Weights of a small transformer language model: 14 layers, 6319 steps.
MLP neurons of a small language model. Each row is named by its layer, matrix (gate and up: input weights) and neuron, and shows model dimensions 16-111. Each number is 128 + 24 x the weight over its row's rms, rounded and kept within 0 to 255. A neuron's up and down rows have the sign that makes its largest values positive.
A block is one neuron, or neurons of one layer that tend to fire together. After each block is what it responds to, as a language model described it from the Wikipedia text at the highest values.

L10.gate116 [130 178 109 135 149 123 121 132 127 102 117 150 108 154 118 105 115 140 111 142 140 142 123 102  75 142 106 158 167 153 137 129 127 161 126 129 129 112 127 139 110 119 137  92 123  86 141 145 127 133 123 101 115 155 165 134  88  59  78 137 134 112 157 138 132 115 134 119 160 148 137 116 120 139  64 119 109 109 145 149 118 137 104 133 142 115 121 149  71 132 134 138 133  99 138 151]
L10.up116 [108 114 127 154 138 137 129 131 125 104 120 125  89 136 141 129 123 167 133 121 139 123 133 114  79 162 151 161 156 126 135 124 127 156 154 146 146 134 124 169  95  89  94 109 138 116 148 127 160 133 155 102 148 146 121 174 109  81 102 140 136 141 141 161 102 118 163 115 142 194  92 123 120 174 133 115 126 103 142 123 118 125 125  90 130  74 181 148  94 125 141 181 162 102 109 146]
L10.gate138 [114 116 152 116  98  92 119 108  91 123  82  91 119 125 141 111 122 144  84 116  92 113  94 159 117 151 160 139 126 134 130 184 156 136 142  92  90 125 126 118 150 140 127 137 147 161 137 145 117 123 127 125  75 134 151 132 104 109 169 158 113 130 122 139 130  97 138 170 108 143 119 172 116 148 141 103 139 105 135  95 117 150 121 139 117 128 130 167 152 176  96 146 127 113 144 112]
L10.up138 [147 152  77 140  82 140 122 135 128 141 106 125 174 159 157 167 129 109 127 141 120 138 139 124  74 136 131 139 143  91 127 205 141 123 123 108 117 136 142 145 133 147 104 171 135 103 120 130 105 163 140 106 109 165 145 131 120  95 142 125 117 149 110 142 109  89  95 153 143 107 135 167 110 108 115 150 134 131 113 124 121  83 100 139 100 129 130 129 112 108 142 162 158 113 146 169]
L10.gate147 [ 93 143 149 151 171 164 103 112 117 110 130 130 135 104  97 127 142 120 147  92 124 123 124 112 133  62 189 159 114 122 108 162 125 165 137  74 111 147 110 132 138 120 147  76  94 109 149 114 166 156 109 113 135 146  97 128 127  95 133 129 152 109 183 145 156 151 140 141 135 152 150 108 203 105 131  99 170 134 119 113 129 143 125  80 130 118 138 112 164  99 140  79 126 104 133 150]
L10.up147 [118 121 151 124 156 105 138 124  89 101 120 136 106 142 118 104 115 145 158 138 135 142 143  82 128  95 156 158 120 131 132 163 131 105 121 143 133 129 106 125 115  95 175  99 111 100 153 105 176 159 141 129 148 110 100 135 135  97 123 136 133 100 124 150 135 120 125 106 148 178 139 142 129  82 151 155 130 136 115  79 135 105 118  97 110  75 126 117  91 118  98 133  88  84 136 123]
L10.gate852 [ 99 117 135 153 123 128  90 103 101 116 120 156 103 130 173 118 123 103 123 113 125 114 145  97 151 172 107 121 120 146 144 142 149 125 146 108  82 115 123  83 151 121 136 149 107 124 177 126 109 138 111 136 121 147 146 133 123 126 170 126 124 123 129 123 137 153 104 153 151 116 152 117 152  95 113  93 123 102 143 136 108 155  98 142  76 110 146 181 113 110 150 109  84 108 120 103]
L10.up852 [127 114 121 122 165 140  72 109 164 114 153 149 119 111 141 131 164 113 131 113 157 115 144 121 162 110 112 164 115 121 129 147 117  94 147  96  91 115 106 160  92 131 157 133 132 106 158 140  91 127 146 126 133 122 160 104 143 141 130 147 127 123 127 146 153 104 138 153 162 150 144  77 150 147 111 123 122 111 117 159 122 142 106 130 126 110 111 107  97 127 158 119 163  91 146 120]
Responds to: Word-initial fragment tokens

L8.gate573 [125 150 105 159 125 133  77 100 110 157 149 131 148 141 115 103 132 147 104 118 136 148  91 115 141 124 145 100 141 112 146 148  60 103  84 111  91 159  92 126 129 114 146  95 145 143 141 174 135 154 157 117 119 123 132 142 126 114 112 107  82 119 163 161  85 128 115 161 109 146 138 167 116 103 113 118 139 130 130 147  97 117  83 110 110 134 139 119 115 126 126 102 169 137 122 134]
L8.up573 [123 113 113 129 126 156  92 106 169 156 204 126 100 118 138  91 126 127 115 145 109 145 122 137  86 162 137 104 143 183 121 181 114 104 148 141 119 144 123 110 121 121 164 103 117 176 161 167 142 111 116 137 107 130 136 147 119 132 139 123  97 140 138 147 161 161  92 117 113 177 134 151  72 136 136 118 163 105  97 140 151 115 119  79 115 105 133 121 119 130 130 110 136 170 101 137]
L8.gate698 [127 163 124 156 156 152 115 128  97 166 147 141 131 166 155 121 129 143 108 165  91 110 107 103 133 142 134  83 120 133 137 144  94 112 130 147  93 138  65 142 168 127 139 126 125 139 162 115 151 125  97 138 123 140 160 113 118  89 110 116  97 183 122 118 127 125 146 132 125 130 131 143 106 170 101 105 137 125 111 110 115 113  97 129  73 129 101 148 127 100  99  83 133 124 138 120]
L8.up698 [130 152 159 135 109 173 130 135 115 178 141 112 126 129 164 121 182 139 142 108 109 123 118 124 158 131 118 122 153 121 125 117  86  77 104 137 104 129 103 125 127 130 172 137 109 123 165  85 139 115 118 125 119 138 121 166 132 118 121 147 125 141 140  90 113 119  90 112 132 123 136 125 124 148 115 137 151 145  99 148 122 116  89 162 115 148  96  79 103 139 110 111 104 130 157 102]
Responds to: Mc surname prefix

L3.gate157 [129 150 101 126 109 135 108 101 134 136 168 127 155 153 142 124 122 145  96 127  76 136 132 121 159 154 159 125 121 164 105 123 102  80 156 116 132 148 166 150 125 132 136 153 114 113 129 151 120 180 156 157 116 101 124  99 151 145 111  84 115 132 130 146 136 149 104 115  65 137 131  82 134 142 109 115 151 150 101 121 117 126 103 130 145 126 131 182 132 129 103 155 175 137 139  84]
L3.up157 [142 152  92 130 104 127 132 122 122 144 142 156 168 156 127 122 148 181  90 126  88 140 118 129 161 125 152 115 106 162 134 120 112  57 152 142 158 155 163 173 131 127 111 150 103 142 136 175 135 143 163 130  95  94 139  89 128 144 110 112 104 154 151 135 138 138 104  90  95 142 125 105 126 162 119  95 142 128  73 145 121 105  91 111 124 149 135 163 136 103 108 152 165 120 133 100]
L3.gate272 [159 112  95 102 156 101 147 133 125 138 114 128  81 149 100 119  95 115 141 132 136 163 116  76 127 132 126 144 155 140 117 132 117 154 121 131 151  96 123 142 128 140 115 149 129  96 139 152 116 138 167 125 165 124 150 144 127  91 148 121 102 107 101 174  98  91 161 118 125 111 152 124  91 116 147 147 117 153 106 170 153 108 150 109 167 148 138 140  85 121 164 159 130 150 115  91]
L3.up272 [156  99  99  95 142 104 145 128 127 116 128 129 101 156  87 112  99 123 148 117 144 165  97  89 108 137 128 134 157 140 123 120 133 157 123 113 144  84 119 161 117 145 122 151 111  93 134 148 114 154 159 122 169 119 151 129 122  98 150 119 100 106  96 147 111 104 165 110 115  93 149 117  83 125 131 162 113 148 111 165 166  96 140 114 176 147 120 143 101 127 161 145 119 137 122  79]
L3.gate350 [144  84 120 115 125 130  81 131 119 159 112 137 116 111 115 126 107 129 106 113 127 177 124 128 119 130 104  76 166 121 112 103 118  98 117 160 117 110  71 109 149 106 114 149 153 129 134 172  97 188 161 147 142 139 108 118 163 102 104  90 141 106  98 140 138 132 129 145 149 128 129 123 127 172 136 145 104 133 111 138 130 121 141 141 139 126 156  55  60 105 151 117 135 115 135 103]
L3.up350 [134 104 118 127 114 109 119 131 134 176 126 114 117 124 160 136 107 122 109  98 113 160  83 134 132 159 109  82 206 135 136 128  90 123 151 120 111 109 119 142 136 102 106 154 127 123 128 178 123 202 141 121 138 124 144  94 125 134 119 110 115 121 102 112 126  99 117 123 149 139 137  90 106 139 129 136 100 127  99 111 113 138 169 132 140 157 155 100 103  99 162 102 128  96 110  86]
L3.gate812 [163 156 108 147  99 114 104  79 118 144 134 133 130 147 147 104  85 143  96 152 125 126 122 134 203 147 170 143 136 164 141 123  99 119 121 121 147 158 183 146  96 101 101 123 113 130 134 141 105 155 155 141 138  69 148 111  71 158 123  90  93 167 142 135 132 128  81 105  87 137 126 100 112 144 119 134 119 155 131 156 124 148 102 115 123 177 157 151 100 109 113 122 173  92 136  91]
L3.up812 [180 168  93 146  99 165 122  83 141 120 154 152 149 141 153 125 118 123 131 138 115 138  77 131 172 105 135 100  73 156 143 112 104 105 137  98 124 166 168 147 112 138 110 101 124 152 127 131  99 181 134 136 136 127 139 122 118 134 141 110 105 143 104 107 134 103  65 112 138 154 122  98 110 157 106 116 147 151 109 117 105 112 123  94 102 182 126 169 131 109  96 106 170 117 119 111]
L3.gate832 [145 179 116 155  60 117 110 185 161 163 141 128 160 169 134 125 111 113 102 151  87 133  80 184 134 113 159 119 145 132 158 131  85  77  94 132 108 164 136 167 120 135 138 127 150 160 147 158  92 144 115 114 107 119 130 133 125 137 130 118 130 164 151 141 136 133 121 137 105 166 100 119 134 100 126 115 132 124 129 134  92 140 135 111 118 116 137 106 124 139 167 105 157 126 149 139]
L3.up832 [127 168  96 133  93 126 137 206 107 150 151 136 138 148  84 128 146 109  96 141 102 143 102 138 149 106 162 109 124 148 134  91 114  71 133 114 140 149 135 175 112 154 149 130 117 144 162 151 104 150 117 113 123 138 123 104 129 147 129 129 133 143 150 117 102 133 146 128 140 144 121 101 150  91 152 115 105 141 112 148 148 126 171 133 147 138 133  83 164 154 154  75 172 157 134 172]
L3.gate938 [130 153 104 151 104 148 113 116 144 200 153 133 132 138 135 140 128 135 114 167  85 117  94 121 118 104 183  95 124 129 162 149 169 138 120 161 103 168 138 121 154 119 141 130 132 165 119 120 129 118 112 117  91 145 121 138 122 131 138 119 116 148 120 124 185 122 129 182 120 148 100 136  95 118 123 135 181 113 121 156 104 103 120 122  59 144 149 158 167 139 132 132 119 139 118 130]
L3.up938 [143 188 101 127 107  88  96 126 152 153 127 135  83 131 121 133  99 131  85 143 120 118  97  87 131 109 143 113 130 117 133 130 125 130 120 150 113 137 139 179 117 132 111 110 149 159 103 132 160 110 189  96 118 132 139 134  96 119 102 128 118 141 135 110 172  77 158 127 132 120 108 118 135 109 109 166 144 148  97 133 146 123 160 130 153 166 153 141 138  99 175 132 161 142 158 124]
L3.gate958 [130 130 118 127 102 149 161 133 120 101 154 150 132 165 126 114 163 138  89 105 118 132  54 165 124  91 100 121 131 140 132 148 115 144 126 107 124 135  92 130 119 123 128 132 139 173 118 111 137 139 119 161 131  93 148 102  94 112 113 117 146 134 132 140 152 165 113 165 149 170 108 124  88  89 131  86 119 140 157 114 124 124 114 140  97 155 120 146 112 114 133 107 157 110 115 155]
L3.up958 [134 152  76 142 116 139 126  91  92 152 128 123 132 165 141 111 117 127 118 144 111 181  99 145 166 117 168 127 123 147 185 143  83 114 133 146  95 154 153 109 140 128 140 117 140 103 170 151  86 144 155 192 131 170 134  96 129 150 158 104 101 154 116 115 121 105 164 105 123 166 150 107 125 147 110  92 180  79 127 111 110 135 121 107 140 203 163 148  91 136 144 151 141 110 107 117]
L3.gate991 [150 132  55 131 144 110 109 138 156 145 134 157 106 156 147 145 118 125 178 108 140 126 131 156 190 147 159 133 110 142 124 143 113  72 125 131 110 123 146 153 108 148 138 133 114 126 114 147 104 143 116 170 138 125 147 134 112 148 143 107 123 151  95 135 126  94 117 137 186 144 105 135 120 139 125 129 133 101  92  92 116  94 126 119 118 147 126 101  85 104 106 122 155  64 132  95]
L3.up991 [118 177 114 156 103 154  99  86 145 147 163  87 182 152 140 167  98 138 109 176 116 122 123 137 158  95 153  63 136 109 130 101 127 133 139 123  86 141 186 135  87 130  77 139 137 164  86 134 123 167 167 153 121 129 125 122 111 139 130 108 132 162 170 124 119 123 152 160 101 161  98 132 114  91 131 119 144 111 117  96 128 112 121  72 134 124 179 144  89 108 138 168 165 139 145 114]
Responds to: Personal name starts

L10.gate205 [136 130 118  92 144 129 143 152 105  98 111 204 122 134 146 128 139 123 111 126 130 138 128 121 125 110 160 126  92 172 167 190 140 111 134 156 107 155 158 113  74 122 145 148 142 161 124 138 162 163 140 140 116 116  98 124 126 113 133 125  80 100 154 122 111 119 109 140 122 136 158 166 145 141 126 111 109  97 131 107  89 110 103 135 112 125 140 128 131  97  92 101 149 131 131 130]
L10.up205 [ 99 119 138 141 126 158 155  91  92  74  85 170 106 112 112 129 143 146 101 130 150 126 134 113 113 144 106 126 134 160 129 133 149  73 129 120 127 113 114 139  91  82 128 147 112 162 160 131 167 174 131 133 150 101 151  80 128 117 135  91 102 109 127 115 109 104 110 117  88 117 179 126 129 111 154 126 104 113 133 131 135  78 124 139 119 123 131 124  94 123 136 103 102 122  78 113]
L10.gate306 [111 142 150 138 106 154 141 153 124 129 180 126 124 150 120 139 134 134 123 146  90 130 101 132 149 122 117  68 161 170 131 100 137  91 159  79 127 120  98  55 116 121 157 101 112 204 167  90 127 134 103 124 110 105 121 151 133  62 109 124 122 126 121 125 133 141 110 105 139 197 124 166 136 139  94 110 164 115 137 147 107 155 122  89 143 149 109 109 139 138  96 137 140 159  83 104]
L10.up306 [180  91  93  76 183 183 102 133 146 115 143 131  99 119 128 108  95 130 131 126 153 121 143  92 145 151 154 133 101 153 122 110 160 126 102 126 135 123 112 210 128 135  83 147 107 136 133  91 136 107 138 127  91  98 142 112 131  82 141 125 119 111 109 110 121 121 110 123  70 130 102 149 131 109 122 126 156 131 126 135 133 127 172 130 161 153 156  85 132 103 117 113 110 104 140 103]
L10.gate910 [116 127 143 142 106 147 115 130 119  90 101 108 177 138 117 112 144 116 122 131 121 147  68 174 173 100 143 108  57 145 151 128 118 145 128 120 132 150 141 102 115 141 133 133 128 149 106 156 173 176 110 121 126 113 147 137  70 145 125 132 117 152 146 145  98 100  97 131 157 130 136 145 110  80 141 130 162 104  98 117 102 140 134 154 137 131 145 176 141 169 132 114 139 135 148 112]
L10.up910 [132 164  96 100 143 138 134 126  89 115 132 124 135 139 127 101 107  48 118 103 150 102 122 104 139 131 139 101 122 115 125 135 136 111 149 116 118 121 151 130 143 185 120  97 138 180 162 146 145 146 122 160 117 126  89  99 144 169 109 151  99  98 180 125  97 169 120 115 160 170 139  89 123 102 141 113 124 130 142 197 118 137 181 125 120 106 120  95 157 157  82 120 158 152 115  98]
L10.gate981 [127  34 130 145 106 170 145 151 140 143 152  86 117 154 141 149 138 133 118 138 100 131  58 129 156 142 116 128  80 160 151 129  95 135 107 124 126 137 160 112 168 113 168 170 102 146 156 136  92 165 125 143 120 168 141 140 152 125 157 119 118 126 155 114 145 103  93 164  96 160 129 138 117 155 150 141 126 131 113 130 104 128 131 133 134 152  97 128  96 171 137 133 121  88 147 120]
L10.up981 [177  71 125 137 126 146 171 149 135 113 162 120 143 115 138 176 138 101  97 182 108 118  69 104 156 122  96 129 102 156 124  86 118 145 108  91 121 123 159 111 124 118 157 121 115 128 159 133 122 105 136  95 112 182 142 155 169 101 143 119 167 111 179 125 120 109 101 136 104 175 131 159  83 137 133 117 136 150 141 118 134 133 137 149 156 133  89 101 124  81 117 129 120 136 143 125]
Responds to: Word-initial fragment pieces

L8.gate533 [155 125 140 110 159  90 123 119 128 142 122 156 121 146 144 144  61 174 138 140 135 118  56 105 144 110 151 114 115 129 159 145 142 128 134 127 138 102  85  97 120  89 124 125 158 140 117 136 154 122 158 149 114 103  93  81  76 145 114 125 100 141 131 119 138 164  77 127 122  91 139 167 113 119 113 123 155  88 116 152 101 142 110 130  89 109 119 165 101 103 147 105 130 120 151  94]
L8.up533 [156 131  95 125 120 121 112 143 132 101 118 115 103 103 132 147 132 145 181  85 114 112 150  73 114 124 123 133 124 130 112 147 115 140 113 129  93  86 116 114 145 120 117 142 116 142 112 143 123 115 123  95 174 157  97 106 120  98 136 124 137 136 110 145 161 117 100 130 171  93 132 175 119 151 134  93  91 177 142 182 140 124 136 107 128 108 147 152  98 109  95 148 111 113 153 174]
L8.gate756 [136 109 110 143 158 107 112 140 143 141 140 167 128 155 203  82  90 151 125 155 126 115  93 165  91 144 128 140  96 144 140 105 154 109 127 179 115  97 104 143 139 132 111 137 159 119 154 150 142  92 163 150  66 103 151 156 125 142 198 116 165 147 159 134 148  90  94 113 152 131 139 172 139 116 110 130 146  58 123 144  90 126  90  84 116 138 141 134  93 130 134 142 141 131 141  86]
L8.up756 [107 146 142 111 139 122 107 129 113 155 141 164 153  98 148  99 134 149 161 140 148 133 171 155 116 124 133 156 111 154 143 118 145 135 128 168 121 123 134 132  94 130 134 157 148 133 112 134  75  96 130 142  81 135 124 124 122 149 160 112 148 147 113 107  86 111  78 127 127 125 122 127 151 142 125 122 143  78 131 127 115 165 138 104 126 143 162 138 106 127 144 101 116 114 136  82]
Responds to: Word-initial fragment tokens

L3.gate22 [117 138 131 119  91 150  98 151 137 140 106 201 112 131 151 125 145 138 100 139 112 102  80 183 104 168 134 141 158 133 158 186 153 136 137 135  92 146 147 141 110 107  99 158 169 133  97 143 118 130 117 124  96 117 110 145 109 142 138  91 142 125 137 120 147 117 141 119 141 164 113 124 133 133 108  91 138  93  95  77  95 113 151 113 101 116 131 119 118 122 115  93 137 126 100 124]
L3.up22 [114 119 181 136  95 128 113 163 134 124  88 125  99  77 175 158 120 140  88 126 169 127 100 166 155 159  45 131 154 122 116 120 127 137 117 159 129 118 126 138 127 108  95 125 105  96 129 109 132 139 118 135 128 100 104 144 130 129 166 120 147 119 116  96 143 114 138 150 151 133 118  99 147 161 142 139 152 151 114  98 120  85 153 137 108 170 165 122 152 128 115 139 123 123 142 125]
L3.gate108 [ 95 147 157 139  93 136 111 116 130 166 152 185 147 132 138 148 130 136 109 144 120 145  98 152 114 137 176 135 144 153 109 165 141  98 127 126 135 148 162 141 134 154 141 138 111 164 126 131 129 163  81  99  84 126 155 143 124 144 127  90 127 121  99 119 137 110 117  89 118 172 119  92 119 136 127 110 153  99 138 106 121 110 101  84  34 164 129 138 136 123 137  86 129 104  88 115]
L3.up108 [146 124 141 166 111 113 147 147 177 133 101 119 128  86 126 151 132  96 117 141 114 157  84 123 162 122 135 151 165 113 127 165 127 148 116 128  85 139 136  92 134 179 113 139 119 116  93 161 136 138 108 105 130 103 144  95 106 140 110 136 117 115 125 159 132 140  86 109 134 140 134 105  98 124 128 189 122 160 134 190 141  90 128 125  73 118 113 133  99  95 108 127 107 128 128 142]
L3.gate114 [137 152 155 140 108 109  70 153 186  99 145 126 100 119 158 125 124 136 100 103 143 117  81 144 106 174 127 164 171 114 147 149 139 135  99 134 126 128 106 150 128 110  94 126 124 142  79 152 130 121 127 135  66  87  99 122  84 131 153 116 147 134 167 145 129 117 116 127 125 143  97 117 108 115 117  95 202 132 159 113  85 114 137 108 113 160 144 115 100 164 105 119 134 110 119 125]
L3.up114 [ 69 130  75 127 111 166 112  91 112 148 109 138 158 108 140 144 125 145 110 114 123 186  89 148 141 127 171 100 132 173  85 134 128 117 156 130 104 127 184 167  94 136 153 135  79 154 141 102 138 151 172 121 127 175  98 103 116 148 121 142  95 121 135 119 130 158 109 128 113 142 132 132 165 118 115 114 155 131  84 164 152 135 116 114  84 197 143 128 130 116 148 110 115  83  49  85]
L3.gate186 [110 122 117 126  96 123 105 156 121 130 129 132 121 123 123 124 125 118 119  93 101 104 105 223 120 152 138 115 153 118 165 164 140 144 120 130  89 144 119 150 184 118 121 125 134 124 107 214 128 145  93 133 113 102  88 138 104 125 135 158 142 133 142 114 132 121 110 121 151 196 108 177 133 124  80 100 115  94 120 143 104 101 152  64  71 138 143 149 124 133 134  94 142 146 154 164]
L3.up186 [103 100 105 122 119 149 121 133 116 128 164 101 135  96 112 139 141 141 106 117 136 152 101 190 177 137 143  86 128 154 143 140 126 107 136 104 105 116 136 170 152 145 124 124 103 146 134 213 116 190 138 172  86 114 123  79 114 147 157 114  92 130  87  85 113 140  99 135 141 141 146 158 133 108 104  61 129  98 109 169 135 112 178  86  87 176 168 171 125 104 131 110 135 112 137 172]
L3.gate306 [147 120 149 125 115 114 136 164 149 123 120 145 121 142 143 160 119 133 119 135  91 135  74 177 114 169  80 131 127 153 131 111 139 142 142 126 123  96 138 151 139 104 144 113 122 101 111  97 103 128 104 161 120  92 126 132  80 140 128 130 145 109 133 126 121 139 106 127 133 155 116 151 107  99 144  89 146 120 102 102 102 147  67 111  86 110 117 124 109 149 143 119 108 139 145  76]
L3.up306 [111 116 154 139 124 143  84 137 125 106 129 178 120 136 135 115 171 135 101 168 111 152 122 123 162 147 138 129 147 166 107 146 118 128 123 132  66 111 156 126 133 121 104 148 168  82 154 126 102 130 119 132 111 116 132 177 102 121 129 124 115 114 101 157 158 110 156  94 139 121 134 147 138 155 133  56 178  71  86  58 133 144 133 131 158 133 175 128 137 132 150 109 145 140 108 130]
L3.gate771 [130 139 124 122  71 155 129 149 103 118 136  93 117 149 120 165  97 112 123  75 133 119 145 145 135 123 116 105  95 144 145 149 147 141 136  98  71 145 157 126 167 149 128 116 120 152 148 168 114  93 107 143 158 112 105 127 107 140 137 167 137 106 157  86 122  95 125 116 123 154 124 123 117  86 118 107  87  89 116 145 120 152 157 133 113 171 133 120 140 173  79 109 179 164 180 107]
L3.up771 [ 92 130  87 110 131 131 129 107 140 132 134 147 128 157 121 122 140 119 125 101 113 169 105 123 143 170 144 100 179 154 128 112 140 132 168 109 134 108 135 164 117 128 135  62 119 119 114 145 131 169 136 123 108 124  95 108 121 174 153 131 112 122 160 149 124 146 133 108 129 127 135 155 102 125 104  94 144 112  97 140 116 126 113  76 116 164 109 126 131 100 118  85 135  97 104 119]
L3.gate798 [ 98 165 125 149 113 147  91 129 157 138  96 168 166 130 160  87 135 177 139 130 113 117  84 129 115 104 128 117 153 158 129 145 136 105 128 117 104 131 150 120 106 135 127 141 144 154 108 123 134 142 128 135 120 117 131 111  82 151 104 134 109 128 157 156 166 154 131 140 161 141 110 133 168  90 119 114 174 125 117 115 112 137 112 107 100 125 152 128 107 117 171  45 143 123 110 110]
L3.up798 [107 179 149 148 123 176 116 143 129 129 111 141 164 143 138  94 116 112  84 130 114 112 182 134 142 121 192 162 146 174 113 118 152 147 136 110 104 143 158 151 103 155 138 127 108  96 115  79 131 149 100 135 116 121 124 152  96 135 140 146  92 153 129 157 115 126 137 111 133 167  97 105 114 152  98 136 141 144 144 166 136 158 158 109 102 162 107 161 129 177 195 127 130 156 121 147]
L3.gate851 [106 132 130 176 113 156 116 136 134 120 105 121 162 108 152 139 120 133 118 131 123 127 122 171 116 138 111 131 139 164 145 161 108 131  96 113 130 139  95 138 151 105 115 110 136 140 124 151 142 101 115 109 109 136 138 125 131 136 136 149 135 126 160 159 130 117 107 145 139 135 126 192 152 125 114 161 133 144 136 103  87 100 134 112  86 126 163 125 155 109 125  42 138 115 126 105]
L3.up851 [106  96 153 128 166 131 158 111 106 133 125 125 151 129 111 143 150  92 152 133 143 162  83 172 122 134 120 126 147 112 135 146 106 154 130 138 123  95 109 132 152 128 148 130 110 141 118 120 125 141 102 125 119 157  98  90 146 162 132 133 136 120 152 122 128 144 104 190 144 102 133 125 145 129 134 130 136 135 122 127 125  93 114 116  86 155 125 135 132 120 130 103 112 118  89 145]
Responds to: Word-initial subword fragments